{"parallel_block": false, "lr_head": 0.0255, "decay_fraction": 0.78}
MLP neurons of a small language model. Each row is named by its layer, matrix (gate and up: input weights) and neuron, and shows model dimensions 0-95. Each number is 128 + 32 x the weight over its row's rms, rounded and kept within 0 to 255. Numbers have three digits each. A neuron's up and down rows have the sign that makes its largest values positive.
After each neuron's rows, "fires in" lists the words (lower case) most often at its 100 highest values on Wikipedia text that the model never trained on.

L2.gate50:115144205138129137130177147116115121089135149116149110119112146108091149097067125120115126130154166118118137085108128086123153150112155138123122148077178035111140174175065103133139178165139135209054125153132117137103131147128109165129079139091181115114111130101165104139169149115147064123
L2.up50:138118161123169112073089096130126171216092168144153106118065129139141143104128120148121092153051090167127121155104110168190099132100134145162115092115128169130072123103150158075089126065118113121126177107106138116121125118115093105096108155123077189225140107169156134136117121092097135195
fires in: "it", "its", "which"

L6.gate33:172179127093112157091126067139116196141185117197126184107161109094126102133130155170156105125134130135159159115114105136115114128135118056063157106134104150139138143132129121107174074128120137121255118117099081171156126119099162125159135120063131154121103140088146097114147125124162129132
L6.up33:199139109083138126159166130221153115146111110125136182113215095136094149155102154115159094088131172150100183126142113049099144117033130065133168156085133117132104111110114099100178124125132113153086092122095117154136143102127072107111215108081119116155124175142116125143175144128140119106
fires in: "they", "only", "theory"

L2.gate334:101125064111062079126168086052103184120159085162184110147140133138134198156160135112129151121127121074103111176103076196118150176143128122117201123145060156152131127157149124060125105079090074087116157085128101132080103085110137166098130127131097123138153116125087088133137115054152173110
L2.up334:089123145155134061098178134153150166082138114128143144152137129129126140115101138154133089117111130189095177117114112174140160125115129208153119121114125131143133184116095136083118141143052149136126142173133036137019189061124157086120162123123142131145160139129134045122136105180093158162
fires in: "not", "noted", "incognita"

L7.gate498:102110147114156103101140139118082159102142104177174137124177119106055136178140128123150129154138046137102141122143113127132144114132130141086100146146087145167097114156156139134147142128140117121138130116137124130119163152111085115139079125127109157116075131182175059100149146105149112154
L7.up498:186207173153138142139102104070121197172122126151130147088181160139135128153125128138170106130135169137129151143137153117142138159208130134102164100172152113160072082158142085109105082111156088106101070116098102136115121094144123106109153126092147136140132158121055172127144133102127129088
fires in: "they", "who", "theory", "thomas"

L6.gate658:072131156100111097167183106184118134101150163108120170120147098112037133155152158172164066121126137146110171151137095138099173095091139147133127102109103107113107136125119175126149094187177207119101161134131178192168083121142129090129140137140116142135112097196153164108146122159100084106
L6.up658:177174183086089080149094111150142098142168156150137192164086153146103085128177130160108111111083209109114129109153174192110113120091124122098117108098060120143074157123145116128092103155085168132173106119091171184125160188104144114157064123131082133098170176126118168090115117095112186130
fires in: "in", "be", "and", "being", "with", "including"

L8.gate375:136119158106107152108153111210125072115077142142084188148112104086150100143129114114167128143095142158146125099098116148116133078134139112071147204082070075123108147117157087112016149087138121165005142138099108080158145134136073108085112133182144115122108167089176102144117128102093130138
L8.up375:151179171124088118108156126143122158130144162065054067158090089114163154145127125135149091134161140128135132087110102096134080134097163114143094119138172121176147147108137144134158073122163193044099105129151134068086133126130157140145175156196137127212136076114143112080129161119118122130
fires in: "who", "would", "could", "march", "all", "while"

L8.gate106:063116168108142094151143128139108140111112081116111047157157165101157121130119112097081058118051105103126111146139139130074165101145124155173081088175146086147180153062120089082134113113150197134181182182134072203109137149191230198128131144136203058180136100109129118118104131185113149125
L8.up106:152095164108108082131120074149147166163194097125122052095130149160159080130094117112086064151109115102130097103115122086123130124134116146181122116139143101173175129099119111097118138160108165130132157099177141116130142180155164196077084117173112044134142131095117163171167082192143092124
fires in: "university", "union", "until", "ronnie"

L3.gate474:140145131071059140195203157101088202108103109142110143125101129164087133183172142123147090154114111158138144093211087148118153099105106154116146099067071138162098097127156086121124091173167114142166102190079178135195114105143086124152120114108168096115107201159103165141144110141152126138
L3.up474:105130126142133079165151144124110151166137103140169141134114160159119106135122143099146100110129141107120106123148123143113162132154113156096113121099105101140165111126066097144060059124149087121103056136101106206142074132155032121135141101101115155147091133121095144118091135076163151140
fires in: "of", "office", "again"

L10.gate195:083149146187161115100127087109119088103152103136113114105152118113117123130137170109153132154145111101148071129141143169115136117115136142073145145138101107066172129098114160117124124119153134111101152116160070134130149115091117107133076110142119125169157090156150155146111180141151059131
L10.up195:108120129090097135160232114143076073122117140127094169130084101085121076142131117064110169093124083122119090138123121121132154041114157093114116104087168112131133162158132063132058147059137134142087143091120148131101165111069184116117132145137069104113157129107112124111114161210180151059
fires in: "made", "canadian", "madonna", "van", "many", "philadelphia"

L8.gate552:158171094162141179194178142165128040128083163129101123148110171066112116087112123135159171123155116168116137117126136117116097107141127080109149223103084136152069147131141094138127116135148104081018173152174115162143085116135109064113092144120107098141164130136113111048117138106112154188
L8.up552:173139139132149143124139138109122114186157129108107116201143103119111121088106158127181166114147163107095139119124118161119135095138120073098122121114050118105130132104098102174100140124178075145078100109140203157051107100069146106106167135073177161108092194124148125109087126090102105165
fires in: "january", "young", "jr"

L6.gate466:133156174119190142135108150139120156148067105090036173126108131125137169132121112171128084127082147136115107130100114183104121116087182157085138153056125114155129110157135116122139096169072182135142084060121107155187073092132100051153162150120055162166091112123148132102119144084079116120
L6.up466:148086120087097134100188105062067170100115125082121130185096119119117159093111121185104129157159140126129170116147101136159095057128111117187120135151063163160158169134182155139142118111122175151142088121117098110069115131133157155118092132117153114084097116077141112115179102071106089082
fires in: "who", "while", "too", "including", "all", "often"

L8.gate83:116100080161059133173097140135070115135124107103143101131139129077071151089136058189137106177149107130090103118176098135086096145108195144115112188149087076158145135113113118112139096098117136142173197168140118186099099085126122141111123150174150120118134070159157124118151152078122138065
L8.up83:140088089124118128057092117113169075096128131119102090129107161144118142082091131156078158133110125136086157138143171123102138177061106201088161167122161148137151099084047102169153121126063124141101162112157137135093119120152082119091101128135211115152097156115140096144146110107125085140
fires in: "released", "release", "role", "draft", "relegation"

L6.gate381:193172179108094150110125116118168187157088122131122172080185118092133142191165125080135162136108116163087134156144148066130165150141156136046090145170161094115127072190135127146146103120135154136110121109096108142164131158051132116124186150123088145162166141164137184132098105160188139146
L6.up381:150131146144058094114114082126101153155135085200199175179121115105086156162179137043187096156112174077062135141162134118096136148087142149105149127185125122153116123173096118066103100110134101155109088144119134150102092110116173148047126131054115144158160196168109186136107135204135209053
fires in: "their", "announced", "theory"

L8.gate576:217139152112158128138157100181185088112142137096142132154097148104081135049086137153107136092167165157122085127131124126082067126149148097105139120067155145204157208136109118168139184094121131099105174047119143144136149089104170093093149097124148169123171147102167142101128112071093141170
L8.up576:134138117119140114147115182162134086121217120107147103211104089182125137102105134118084156109131124100093165156128090069109111144169203105138086095178126128126095132074076161125104124076100133130145126170169169147120126085162133137118116157088129119112118189113115128080141128074163126136
fires in: "she", "south", "second", "the", "southern"

L6.gate162:171172177120144129169149086119112133144090172148168123131101143095097129143174145134122111148130100132141120149199183149120154138114139152104143150102126107104126096116077177116157106196129134157096113111098125168103124141126174115083060114142108126128156136129088161124153153146180146073
L6.up162:131151200133120137181158168106157154147112127135132136156143194138136139144166203120126131117155140141106136147131128127098112091127159104117138140128140113075092114167135127121072117095135081113147122078105162119111178108168161095113121114096121130093143128164143101127079161147193122145
fires in: "their", "and", "then", "second", "there"

L2.gate398:110116244094162152130189145144050173128064051140220101149119123140154095116136112162121031142110143100129113145157120185138230162155134115159174130156149137159147134186165128090120088124110151132109167129138046136057061078158102078138119112110140125135129104129114113131094143186182090138
L2.up398:186137135142143153187085082130058118050084061141172113108145123117137084120182131162136057132117139165193084136197110167160170133172122140120094120100174148048102157152098147087117132155094128129145122133129051127050117076073109145075140124153162120139115106126144109127116137146161067145
fires in: "not", "university", "city", "noted", "authority"

L6.gate19:138116148160193125127186175110128130143158099138064085192150124085178146154058133103108123137149134147072144098160114085108080081173160142147090184081067103149110129098128093152109125151114100139149121104105110196104068169170121164098148148124137144156109162110131061106080145047091143142
L6.up19:120165151135151102100193154124131110087106171127063137117107102048135164177065142085165173157136127255102128113133115114114163054129078107130125157075150147152094156073166069094137135111134113092144110120173107153133110127140107108106082145130118135102113098093197146106122129095117107108
fires in: "and"

L2.gate223:184128109137098121066157030174123126153146090102133128143120123131140098136156139147124176133103137079140129088130139183164064172097131053117126114153110146104132144110142114063148159096109109120218125123128081164125164192062152092154036136149127139105140176129121087125169125223150106095
L2.up223:159133162190154065105198080165118097084116177147121137168138129117127096127114124145125111125117146079061139137119044197100151161166125185160166146152069121201131148108141143097124143083180070112132149110129169178149182091185132101138157136108107111148099177134149103136139130147141153151
fires in: "not", "by", "british", "as"

L3.gate666:108147119118209126144116107133170108138095120081185088150166124143123144093138154121113088154136103127050126167108155162095121125111139162098123119173098131164126162098048139128139146093078117109144182129119072127077150173123098135142087121135149086159113096138201108140096098128110129192
L3.up666:155140092121164118110132159105107116157068136134178151183166162104143118176170131079086097131130141112076161185115100093083082127179124068178143133140112152162101128125107118093086039139142112158066101159119122168087088112044076124094146106120122129123140137137120045137132119129101120160
fires in: "with", "the", "for"

L7.gate549:137067089091127171088157183149109116167122158103064095176129140069124128140140085141097109177146071169150093137116131163107092118159137130160135193131040140123116126084162119165099096122157119149114166180110106131142093103129048124185156162119175116165118153118148128107099157118110106148
L7.up549:187157124091113131146123156127157092113073100067116113123111113102119136144131141101183075092077169151147164097105170147154128097073115111096107164112084116145051079090212086096116133082164114126123103222138185119138111130167061107125082160135133106151094125087134175144181128148138108047
fires in: "january", "july"

L2.gate483:113104162107105104080103132095172120117178159106062124108136124123130161072143128136129115131111131168089100121182108099112187110133125144121110129169109120173135138111067116103126138062123118126197057113128114140118161067110082118092166126123084109134078162132099145115038114161124136130
L2.up483:117130176150186102098115141110210176120036170156044132106149120128143145144114117129128133131122123154095028105147090059137165108138128087117115127179075119090110146147156140112130167121159145136085207121127139132109112173011135100149137134145118127113090151128120115132158111166054132137
fires in: "2023", "2022", "on", "2021", "2024", "2025"

L7.gate443:115137098158167160146183135142121081175112148090140097098097136168127143170140135127127124134131103128152105064124164122107186134081101139151094166092158059187183143120125125137131157113124124113096150122145115119140123129175102119175121166105138174166183092164161109115092156172138125062
L7.up443:124107143145122074157129126102133104072129118190111217185090099078085151159083156160131192138155079060120125081195130128118146088138092084147098110108111115158092138157150159142159138134143150118129176115154125119122103059179191140089044104152143114035102158163149160095075123110139051117
fires in: "or", "vocals", "organized", "and", "organization", "originally"

L10.gate308:157158148123171110177189177121102114082152127120164146201102103088120122043150085185100144168149096094184152073118147170123125114136158119100061187126106178144130141094104098172142162056112157164121208105137158125154125074157194120114122160149108129129186145197096126114148164090153115131
L10.up308:178140140074156118182131109141111149078131132148169156174140122119130117060099105094098177124120065140090080168117139046083063112129166138137140129153125127186109144167159124127131109103137158122162173085114169106145070092097206187136152101111132134146116141159116116067158123094160172146
fires in: "southern", "northern", "western", "south", "north", "two"

L8.gate475:087207121125044142127059110133137145118136129103040112134172061095047133134126085144108190136134096127115092175164141105118066177085133157142130145118135147051151106091142129111120099121097156175133191164124135131188182144156093108131144179140145189129110133105123136150092140076131121134
L8.up475:117084162124113128125159141078158141152098154104107115124151191086114136116129102132136083122115140202149158164117072103138179152123133111145149140151148135115166162133145079127109141072097138131100129156128102096119129165086128167157207131124204108210122119169151172157146136085134160155
fires in: "television", "released", "release", "company", "involved"

L2.gate360:118140147059152210193156155081081091136044113136086117171118120141120142143125118125136140139140126202188041173191153095159125088134126111155172126109206131202111137093071147133137165108188089141208182120123237126121146124154121212008067137136130125120169164132149154134173121172110159107
L2.up360:091135109094172161130118174080137142146081131121153132141136126125128105065145126164119133146122119179152075143178006096106157106132134180000107122091174087037135091130241117179125093125115101138147120149124018169162134148140120102091055137113120131107128107133145128130181151156121165108
fires in: "s"

L6.gate365:218187160123109175159110083126152140157178089130175130094174132108129100126123052107067167123129126114213180125163126130126148181137098173062152157135152157117102074169094140166166155111107125133156120131088118142115100085125157120143125123116156120120130166135116142177113145157099172081
L6.up365:149176154179138122117146150104191107178071109053130127058114160122086132133188152134150179140152146116181150142089142160103151181120124135136200177162169100103091122164079149078043094156153124161068095130117126113130093109152099100077205124122124132197141123153094100147098111136113177125
fires in: "their", "there"

L10.gate418:178135101126147095142159180144167121103124124111082154145107063106137130085116119112093137145113106112135162128114112119137141130140190179126066153101145080131120134128098138133106105106137131177138158091113092146091154132148065118150117140121127107146082160095161101133126190059128106085
L10.up418:168091091109148084064139073163157157140118175183158102109040152167110131072122140132174137155127155124123092096104133105108081117174145130058136118110134138137070113128146159093091197121166137090091106104110111132107163099127099102108112151130164152113151105178173193093117080108109138143
fires in: "john", "james", "johnson"

L7.gate79:112144155097134103130101135116040152123123120138192125105153125094105173135125109090120136163115052117097107084141178157161144174089126191181151154099164115202166151111177128142152099178117154185070123110098093160072125125151123152190104131136137141152146122105146198172148152142143111070
L7.up79:141113130126157119150104210128097152137133105147090114154125111170152140146116100109135139133082086165136146114099110080140185098095147127140168085159168146151163102132142162106177078174090154190158130125071135159131044100131107174248098116140158090128119094147132169103142107149133066157
fires in: "into", "italy", "celtic", "italian", "to", "intellectuals"

L8.gate288:118146131130098114186111148158056131121118129110053121156059081106109165108134101182070135123113068142096103136166105131152127101144118071092064147095081137163163168114132134186187143065129201214109127065124176158153170117158170133091144157096125146143136153118217117098140191080104166139
L8.up288:132165129146138163127152166151100113082168106104106106145179104117149113124082114130133157097128073145131078101115134161183088163159155151102092133074129109147138082123063165075095146114148155150154174137171123161156111158102113133115028113079147164095156189089086070094106159112097145147
fires in: "some", "however", "somalia", "since", "his", "sometimes"

L10.gate523:140146156146155164110149157147144090137172154151133122140136152146133130125094106171129178164118168109077122124113066104158098222106154120135099120150127123099124114096119187148159065115079150104155125142119110156169113125138089149171133170150156138122138115140174132082103109122102107181
L10.up523:176091163142138145086078106118116118193130159112099185099105141098152073111124143133095148122147144148054087153175122159132137121127121097076127094110120130137119104108139104112092099091147098127090109092081211134159132197129153034145088132160122158132184182125152107092157182159065179109
fires in: "when", "where", "while", "knowledge"

L2.gate374:156124083161130188221072111092152125084192155134153127098114127117115137139179129161148143127141109171156118133140093143086113213120129130126050144149116079176114166195039140196125135167109184196081173137126127141136141120126099142144098125103163142118129146130129173126148137109120021132
L2.up374:078110091088105182141207141112166147115117064115080118079134119132105154117117132128123097127148105168165143095161049084113196171140131147033169131038151153074145136182148113248118175196107147116068118111132140135122167131135099147168065117112094132120060100130124191122207137099057196118
fires in: "with", "without"

L8.gate144:170135123115122101124110108122080113152137181120129183116143113116103096122124148124158124139062073153152117160141104128134077097144155113067179155163072151169084146091132126093102086134142150168096096186152147158144082159159124115123137176080122158157136135089102129058066140106044113165
L8.up144:132166118130136128180110099125116069151144183098125163138116169043161102146110148126131166105087101158141154128093172102117131135124114104114117167125079172150077179092108142093101075132147131132076120202152135129136041104144118124109157158140084152173163087108149109091145133095164205118
fires in: "january", "october", "february"

L8.gate141:134189119103106175130111107136131036181133144111126077158137184117118123132082142187153115113196136126122117088131156068099089170124142133174107185107097129149124137131131106125089114077113155196110153129149079098115086124133101135089127202101139098151167193105127094093105131133079160140
L8.up141:192079147081107131158168137180098114152103110200083160147168132111176123148108129081102159139150144171097129169127126106097136118155110098091119089097128083102176142104072076171132085125138103134094121125117130107170156091114178172138171111126131063082114130100142178086194096090141104091
fires in: "she", "was", "the", "began", "after", "is"

L6.gate8:173172110098105179140138136126150054134185190142089151189139150160117132110161134158140100114133108117097096108114127191092085106151111085126159110070085187131064132158134145169186116157138166153084152143097148113125132109126139135074145118155105119090175158151094103122102121178139124083
L6.up8:143186158137133111192194152130170042179101172102088155113115147129145105116111117156177084142114126200092155131115096131065134097165149136174155140065134104093087135131111165098119057145212154160080103164128127174090057126132091117101164113101155074116134122166110197125118145141110143098
fires in: "is", "was", "began", "also"

L7.gate556:078100106113124141106135139067148145175201087129152147137157137065162158068088136140104131172104122143113100154174100079153181127148140137161092149164127173084111116043167157119120116123157137150124085179144175161160128118146099175148146126178147154096180157119142114126123115119149150144
L7.up556:078152130104117130080103111070135128118143111022127151131148176113144150103070146167181123126127095153115119143128174114138134093114138120156114199138152130221109148085126148151136073185144162140047109157094154126140089146165131171092144132096118122140130163095099131129061141147149107168
fires in: "april", "before", "february", "after", "film"

L10.gate326:162136160150145167145114123137160135186147132116131117105086140142167108106134137169180082169127126122115102128073148140150140120161123124100142154129126059148080138091101127129136098093151111139112184126131073085130120153104117124120113154088145069162155122145143078147128099103183174169
L10.up326:190119104128083158173141082129143108153132164143120077112128114121110164145079180158107111135149136122111141155136107079086209135123129139170099100137132187186113133126140170103112053145136155094037145157175125174181121109129177087044171168174104170108152076134134109151077093135161105142
fires in: "and", "in", "from", "s", "university", "of"

L6.gate357:165125168165095135027130187153163131133107144083118135109230175081164166110109150107088160114162106157135143135086096076069150128143128084120107117181092168073140104118090137162106090111150111164161149134115085111097135155180075153117111138114168127153126136139083127145134133093121132160
L6.up357:163168066187137109090181097100193124162103188082171084102096181074131117100139120074157172114192117201136134149153131162144148165118075092098157126150106122131118169162095126082144115140121121129140057158133062153176139156108094100080120118132066141147148133114113099127100121194081131109
fires in: "and", "california"

L6.gate621:125116164157102146028140182111119098140158122076110113088065183170129141120057160121077132150121116131117090113094091145097112072144127139158138140083188108175120122141133078140087109172101088101127077148081094137136112128119119123114084144106091132174148143119124117109111130095090088181
L6.up621:118169123138208076082152159085135132124101131094073119092148117112142170116116131184108124142122151185109148150104120165109127122160110132114124130080136129143145117141100095145148156154138147086108121107140118112164178096160125091116118128147070116124075143066181164052094125109086125117
fires in: "and"

L3.gate383:133130116152072128126171167101095094110043157120157145177072129163157130120098140117117105111138148144098154083133065037065117106136172067115130118147124110169153166149170101150074159146152177147134126109109095150165084176191080148104119122101145119132142116093118142128130117141137112131
L3.up383:128110139131121104096198191107148101151078150141171105162081153167145145134124126143115100114152131179075141104141057067079084109135158124162156122118109150148173154178111149141093120119125185140132099132109095161114078149193038207113113125128102156150138151110112147112118120135152140140
fires in: "of", "office"

L6.gate420:179137059123122150111158143183147159103253178125154119121097153119156131131102149160093165151135091128127130141124115058138139087088114102203089099133124170137062120122149143187127095161125113120149150168105144134140121210153086155111091145089102094107157118133142114121095142159110068133
L6.up420:112106082105154169153198230170140100122088153073089064107112164137135103143134155118096197111116129171132128093102066154101118102137140079107173193115140079122123095144148089121103155130132145126111113121155112122115152134113082091143171130128038099131115110117117165110097128039054052130
fires in: "and"

L8.gate249:104068140118183135103161159123080115094152125115167048148105126101074139150152120200133109141099186113113095091122109132098075157154167140105144148105113115122165209134136062163126142151108134182116123063065107186119131124194118128103103144117159132101126108132138106097115173045134074125
L8.up249:118094138156132104095185206085066174108145139137164118153160109083097121151109159159123132135139177140135159093137080090186139142118168127109156076088154150091128123100131133130136173171122148135153142061085145171074126154136126067134140116177202119118111142132121065159151133125119082069
fires in: "it", "italy", "district", "italian"

L7.gate297:155143131108117162165140137114073056154119122083092093144122134128114138080136106153132143123160081119139100100107107071064093059143166203117089149080136077144137130142111098124078156121128139187106116135145145098141153102097139131061070139071095168104125081109105149125162146099066134162
L7.up297:183103105128096158117140155139143200110145066136122132088191147114083078111119138148142150150155127134109138107206073133053090123150084083117181125143117102153181196185115102165131143132105114139143126138147109087066044160110119087167088100150189122186125167125140129097152103155087105133
fires in: "june", "jr", "japan", "julia", "japanese", "jinbei"

L7.gate548:129103114103175130106167183143122062093114169085064096156128139072090108104149144152144113153094078128126104089133082215137130161118145093073124110151100148067081100151104152097131133127107120139118101104123131102125132138208084121110120135106138110130146137102224111106077148113096022174
L7.up548:139095078170087122111101164099099068077120152059112131157141080110160129167131110185115169150140064142147118152108168099148133109147106126135069111079135201085074110153109125132111099119196086171112140202127219106179126129168088117172164166145150219088190137078150128089062163128132093141
fires in: "and", "it", "km", "while", "when", "just"

L3.gate617:120209081095144141097064096218162142122121117124126164101122128124141127107079119144143195160141159058137136131124161150156093126107139143146157103182064152162202101094162146122152186157152157132090136090130133124144187143165102125114159127155063151090117106123163128127155131130156169126
L3.up617:151058156175167131107115111088167159099148097142122146085129111125128125139147119146078154114113133071106120112106103141142091145153124167149196110128113149112188163098099115111121159107103162125037090135120136156137091153202135138149209129106136172146130150149124099108076108095151092174
fires in: "his", "by", "of"

L7.gate74:154081142127143156153166160088122138096094140129065177189156092050098160109086149129136197150083130142123096178123104092096135177138148124058161164145110132073084124106084109168122106117153125156138171146074089168126128137117111140115226134131178134111098113146160164114097131029150138137
L7.up74:216122095165183110119099150149146076124157185156192161177060176161177102130150128143125113108156175132155127105145135151112081087147132075080102071079143170105185106186146170150134137156135112104094126099064192146161101172103131127173147117142147143107171145095107105098164137119084044161
fires in: "john", "his", "won", "way", "while"

L10.gate16:077174138136130149159040134157178137170119169094098099107139127141150134113161128123144157157140058159147085150116051136125159120161129147148089141153089155108128179098084119130087081086175156120092066130117172181157126096100090131115112176033127144090119166104178126122139174194145154150
L10.up16:154128102127073129139100177160121098126074152125129043077144128160123085140130062088106134093159143152166134162112141117113110163126158091171141066102089107140160113085092116180126153211121197064000125174152089163115114121119051157092094127172125149109134122108127105134158111100130197128
fires in: "s", "finals", "affairs"

L10.gate528:156150133095156137144116182119103095084165125121052172194149122030112143117124113170110087186112097106161118113110124109137114147132131168113079170093106138113167198124117145134125183099130095178061163128086159141165120079160131142102135149106191122087116116053147195128077186115135066105
L10.up528:144092142132185134171148183103090041140122122119133126175119167124082104109099128217119154148063136105063102140116121106119114123129118144164134032098174186132050175189120103166135110125120145122169140120142091194118125112141120146089092105131124115141150095105083090122109142108079095124
fires in: "it", "and", "she", "which"

L8.gate222:126143161114145068143165113107125125084171168115136130183168096074090087159099117160071147134081172132089143104179123093165151129100124120115087182056081120079121165137073151126178178124096145128064171113147148118185102190145209132097132137121153119063133142096170190161099136065105091166
L8.up222:110090156202120170146076177110104196137046109113043134139105134156143181143087130074185120109131101148168148132110100111127181112197137164084122145104119094156106077124105085186131134129130063163125157137119114126110133151099100083149126161107153114153075169130172108139104159068127157130
fires in: "it", "however", "while", "his"

L4.gate49:154081100045119127053127123135073127052131140105077136024112139106163180097153139112128091152135132156043129103118121126153089167153119119094144155137143173160159130174106131137110100126149109067090054130127112141195083177121066134125103131133118148134115104129118072135140132069094092115
L4.up49:119165028184138111161145082076181124084103119110145130079092159134124120155178141148117197132123144204103073115145145159141085130134113115129123115119073133132082133107175119170123203132134117083097201125155138091101086137082199162154090132099118153087130119127116171118120122158081113150
fires in: "2023", "with", "2022", "2024", "2021", "2025"

L7.gate132:124074109091113102140176125133107091162128166085107116145132161014104149109118118153141166160124079172107131127127148104044131097162156159067155182134102115157136154120098133108119078130142112120113140168117112191113137126156090103082125145111156138138098134103131108098092141102106101080
L7.up132:121124148100115142161111112127147123126123144103144148146111161127106121104117113094120166136101145173116178132176105183083166134141107101096140140122170154121115132146116098069129163103097104096115124184100160102135153165136114140088086130142096149172109103113122038156156154172156137089
fires in: "june", "january", "august", "july"

L6.gate177:119142098145131177093157171138142126124109157058056109080154160170153124116108165140118137142113141207116123143134140149058122127116162101087124178090122092193111099186099100125119123150080112135105098137076140140154141148154063119133143133137146143165101124129133128159124128135095104125
L6.up177:119121081158179135096213154101122106033088177138144107053043162127156102136156151128174127166139113164052157146100112174173116112132109094141145131124119105148085125152170152163119125160152120144153120149134088113194143126160120109113095130143149142157122112087189138142130121136165089099
fires in: "and", "or"

L10.gate88:124102113125142109158107135124144166157099148086077068103118099116094146137119101158141111141065104101151175105103114161079099095161143110085098094126165098153068158055117140123166117096092197067095112135192152125170156055087081124134118109068106123181144113148170147194118115111154096100
L10.up88:109155151104095131159099150083080132154132111112120126140106131140091118134126168060067124116130123089182208129188128152132124159113090179209121112114119125117163183114118095155132147189140118126193119172183170108129124191153144142149120154153156145113124147050099172190122101142149137158
fires in: "her", "service", "performance", "few", "police", "performed"

L10.gate361:123133157068127085133150058137104152116126187141166153094183148052152141100129063114177131220167075138122185201148118140086121126185154150143092134189138167114141185126116106126096109127189129099125130129195124176149106101172162128115094119106119110185149092103155159108115129160153074144
L10.up361:162101139094078143184098125158117124110075154159171138140117136108163123066077092123186107151133157128115190105114121125123100114170164147151100096142199186140086140125152176131114114163130153121141148127160154122111123152124121120085108128125126118197143128092117131146132118107220114158
fires in: "october", "northern", "elected", "other", "federal", "centre"

L8.gate485:131194164128084124106095037140123130117135197095106127112088119097145171131092116164099109118160116135095131116092166106087076071135156122132151116128071130132132096108150162176079108113135157139149102147153151118114168141145190106170135174095096127147122145120162075134178155123140105104
L8.up485:119164141200125147198181085149130165187106156147132181110134165085077101199143112114145146150121141133098093150160083130119151101150173199151102162084097146145087145199108137055109139174131088085110084152148154137131099148057128106111081132160107103101130180127151075117149140090119154136
fires in: "about", "while", "nephele", "available"

L8.gate393:104143087056133144223123145100091122177187179100155054112144135066125148102126098161178115134112133158087127156144177099103112124160113170182118182160112080178129157126200144072135086189102123127164145187123149109117113116130115133130133109165154137141082120144153114179096091139100124104
L8.up393:112077109116114145110119099106181105150131188043142149140104161100133120133064158114142151142103082165119142123185166168115102078197094136082147108083112102186126130129147107071088199127080163136058162195133135085142129183129139122116117118183226154147156121111163144098118118146101145135
fires in: "japanese", "episode", "episodes", "european", "japan", "asian"

L4.gate123:095087066201113142165143129139102063189184170129166140144148131127122083127099137111118115126150136160130122136114160237126124103125119162113068129112107129063153117193152107186160160140175146146106076149118124143187095143149167193089125122081169129107171118135133114123121144098077072099
L4.up123:140175062101082149115119108120122151181111127107173159167116142145117098101088123129118149134120141171149153121208151170129076043156113155139084131131133104147134120156127094110128141173176124202179080127135105106130028110155167134133142108141096143113153206114120149121086124133092206150
fires in: "s", "with", "smith"

L8.gate531:126082154148175096097137080185133110153110126099113147158115153120121116140080151157099122114140135146138105140151132171130128106159137091101139164093095100146137160099143115105084121118104098104079174107087175118148125140176153082138136092146168109142133139041193186105119131042058090146
L8.up531:105166086180114126077100098119118135166107188080127091144126185089120115081117142110125120111127115159150118140145132156125124128166104089096124126129077098160156151109099092078135077170102087090086106116125165106119064135098155061098150090133152163180092088122138170117033104122085091151
fires in: "the", "according", "azerbaijani"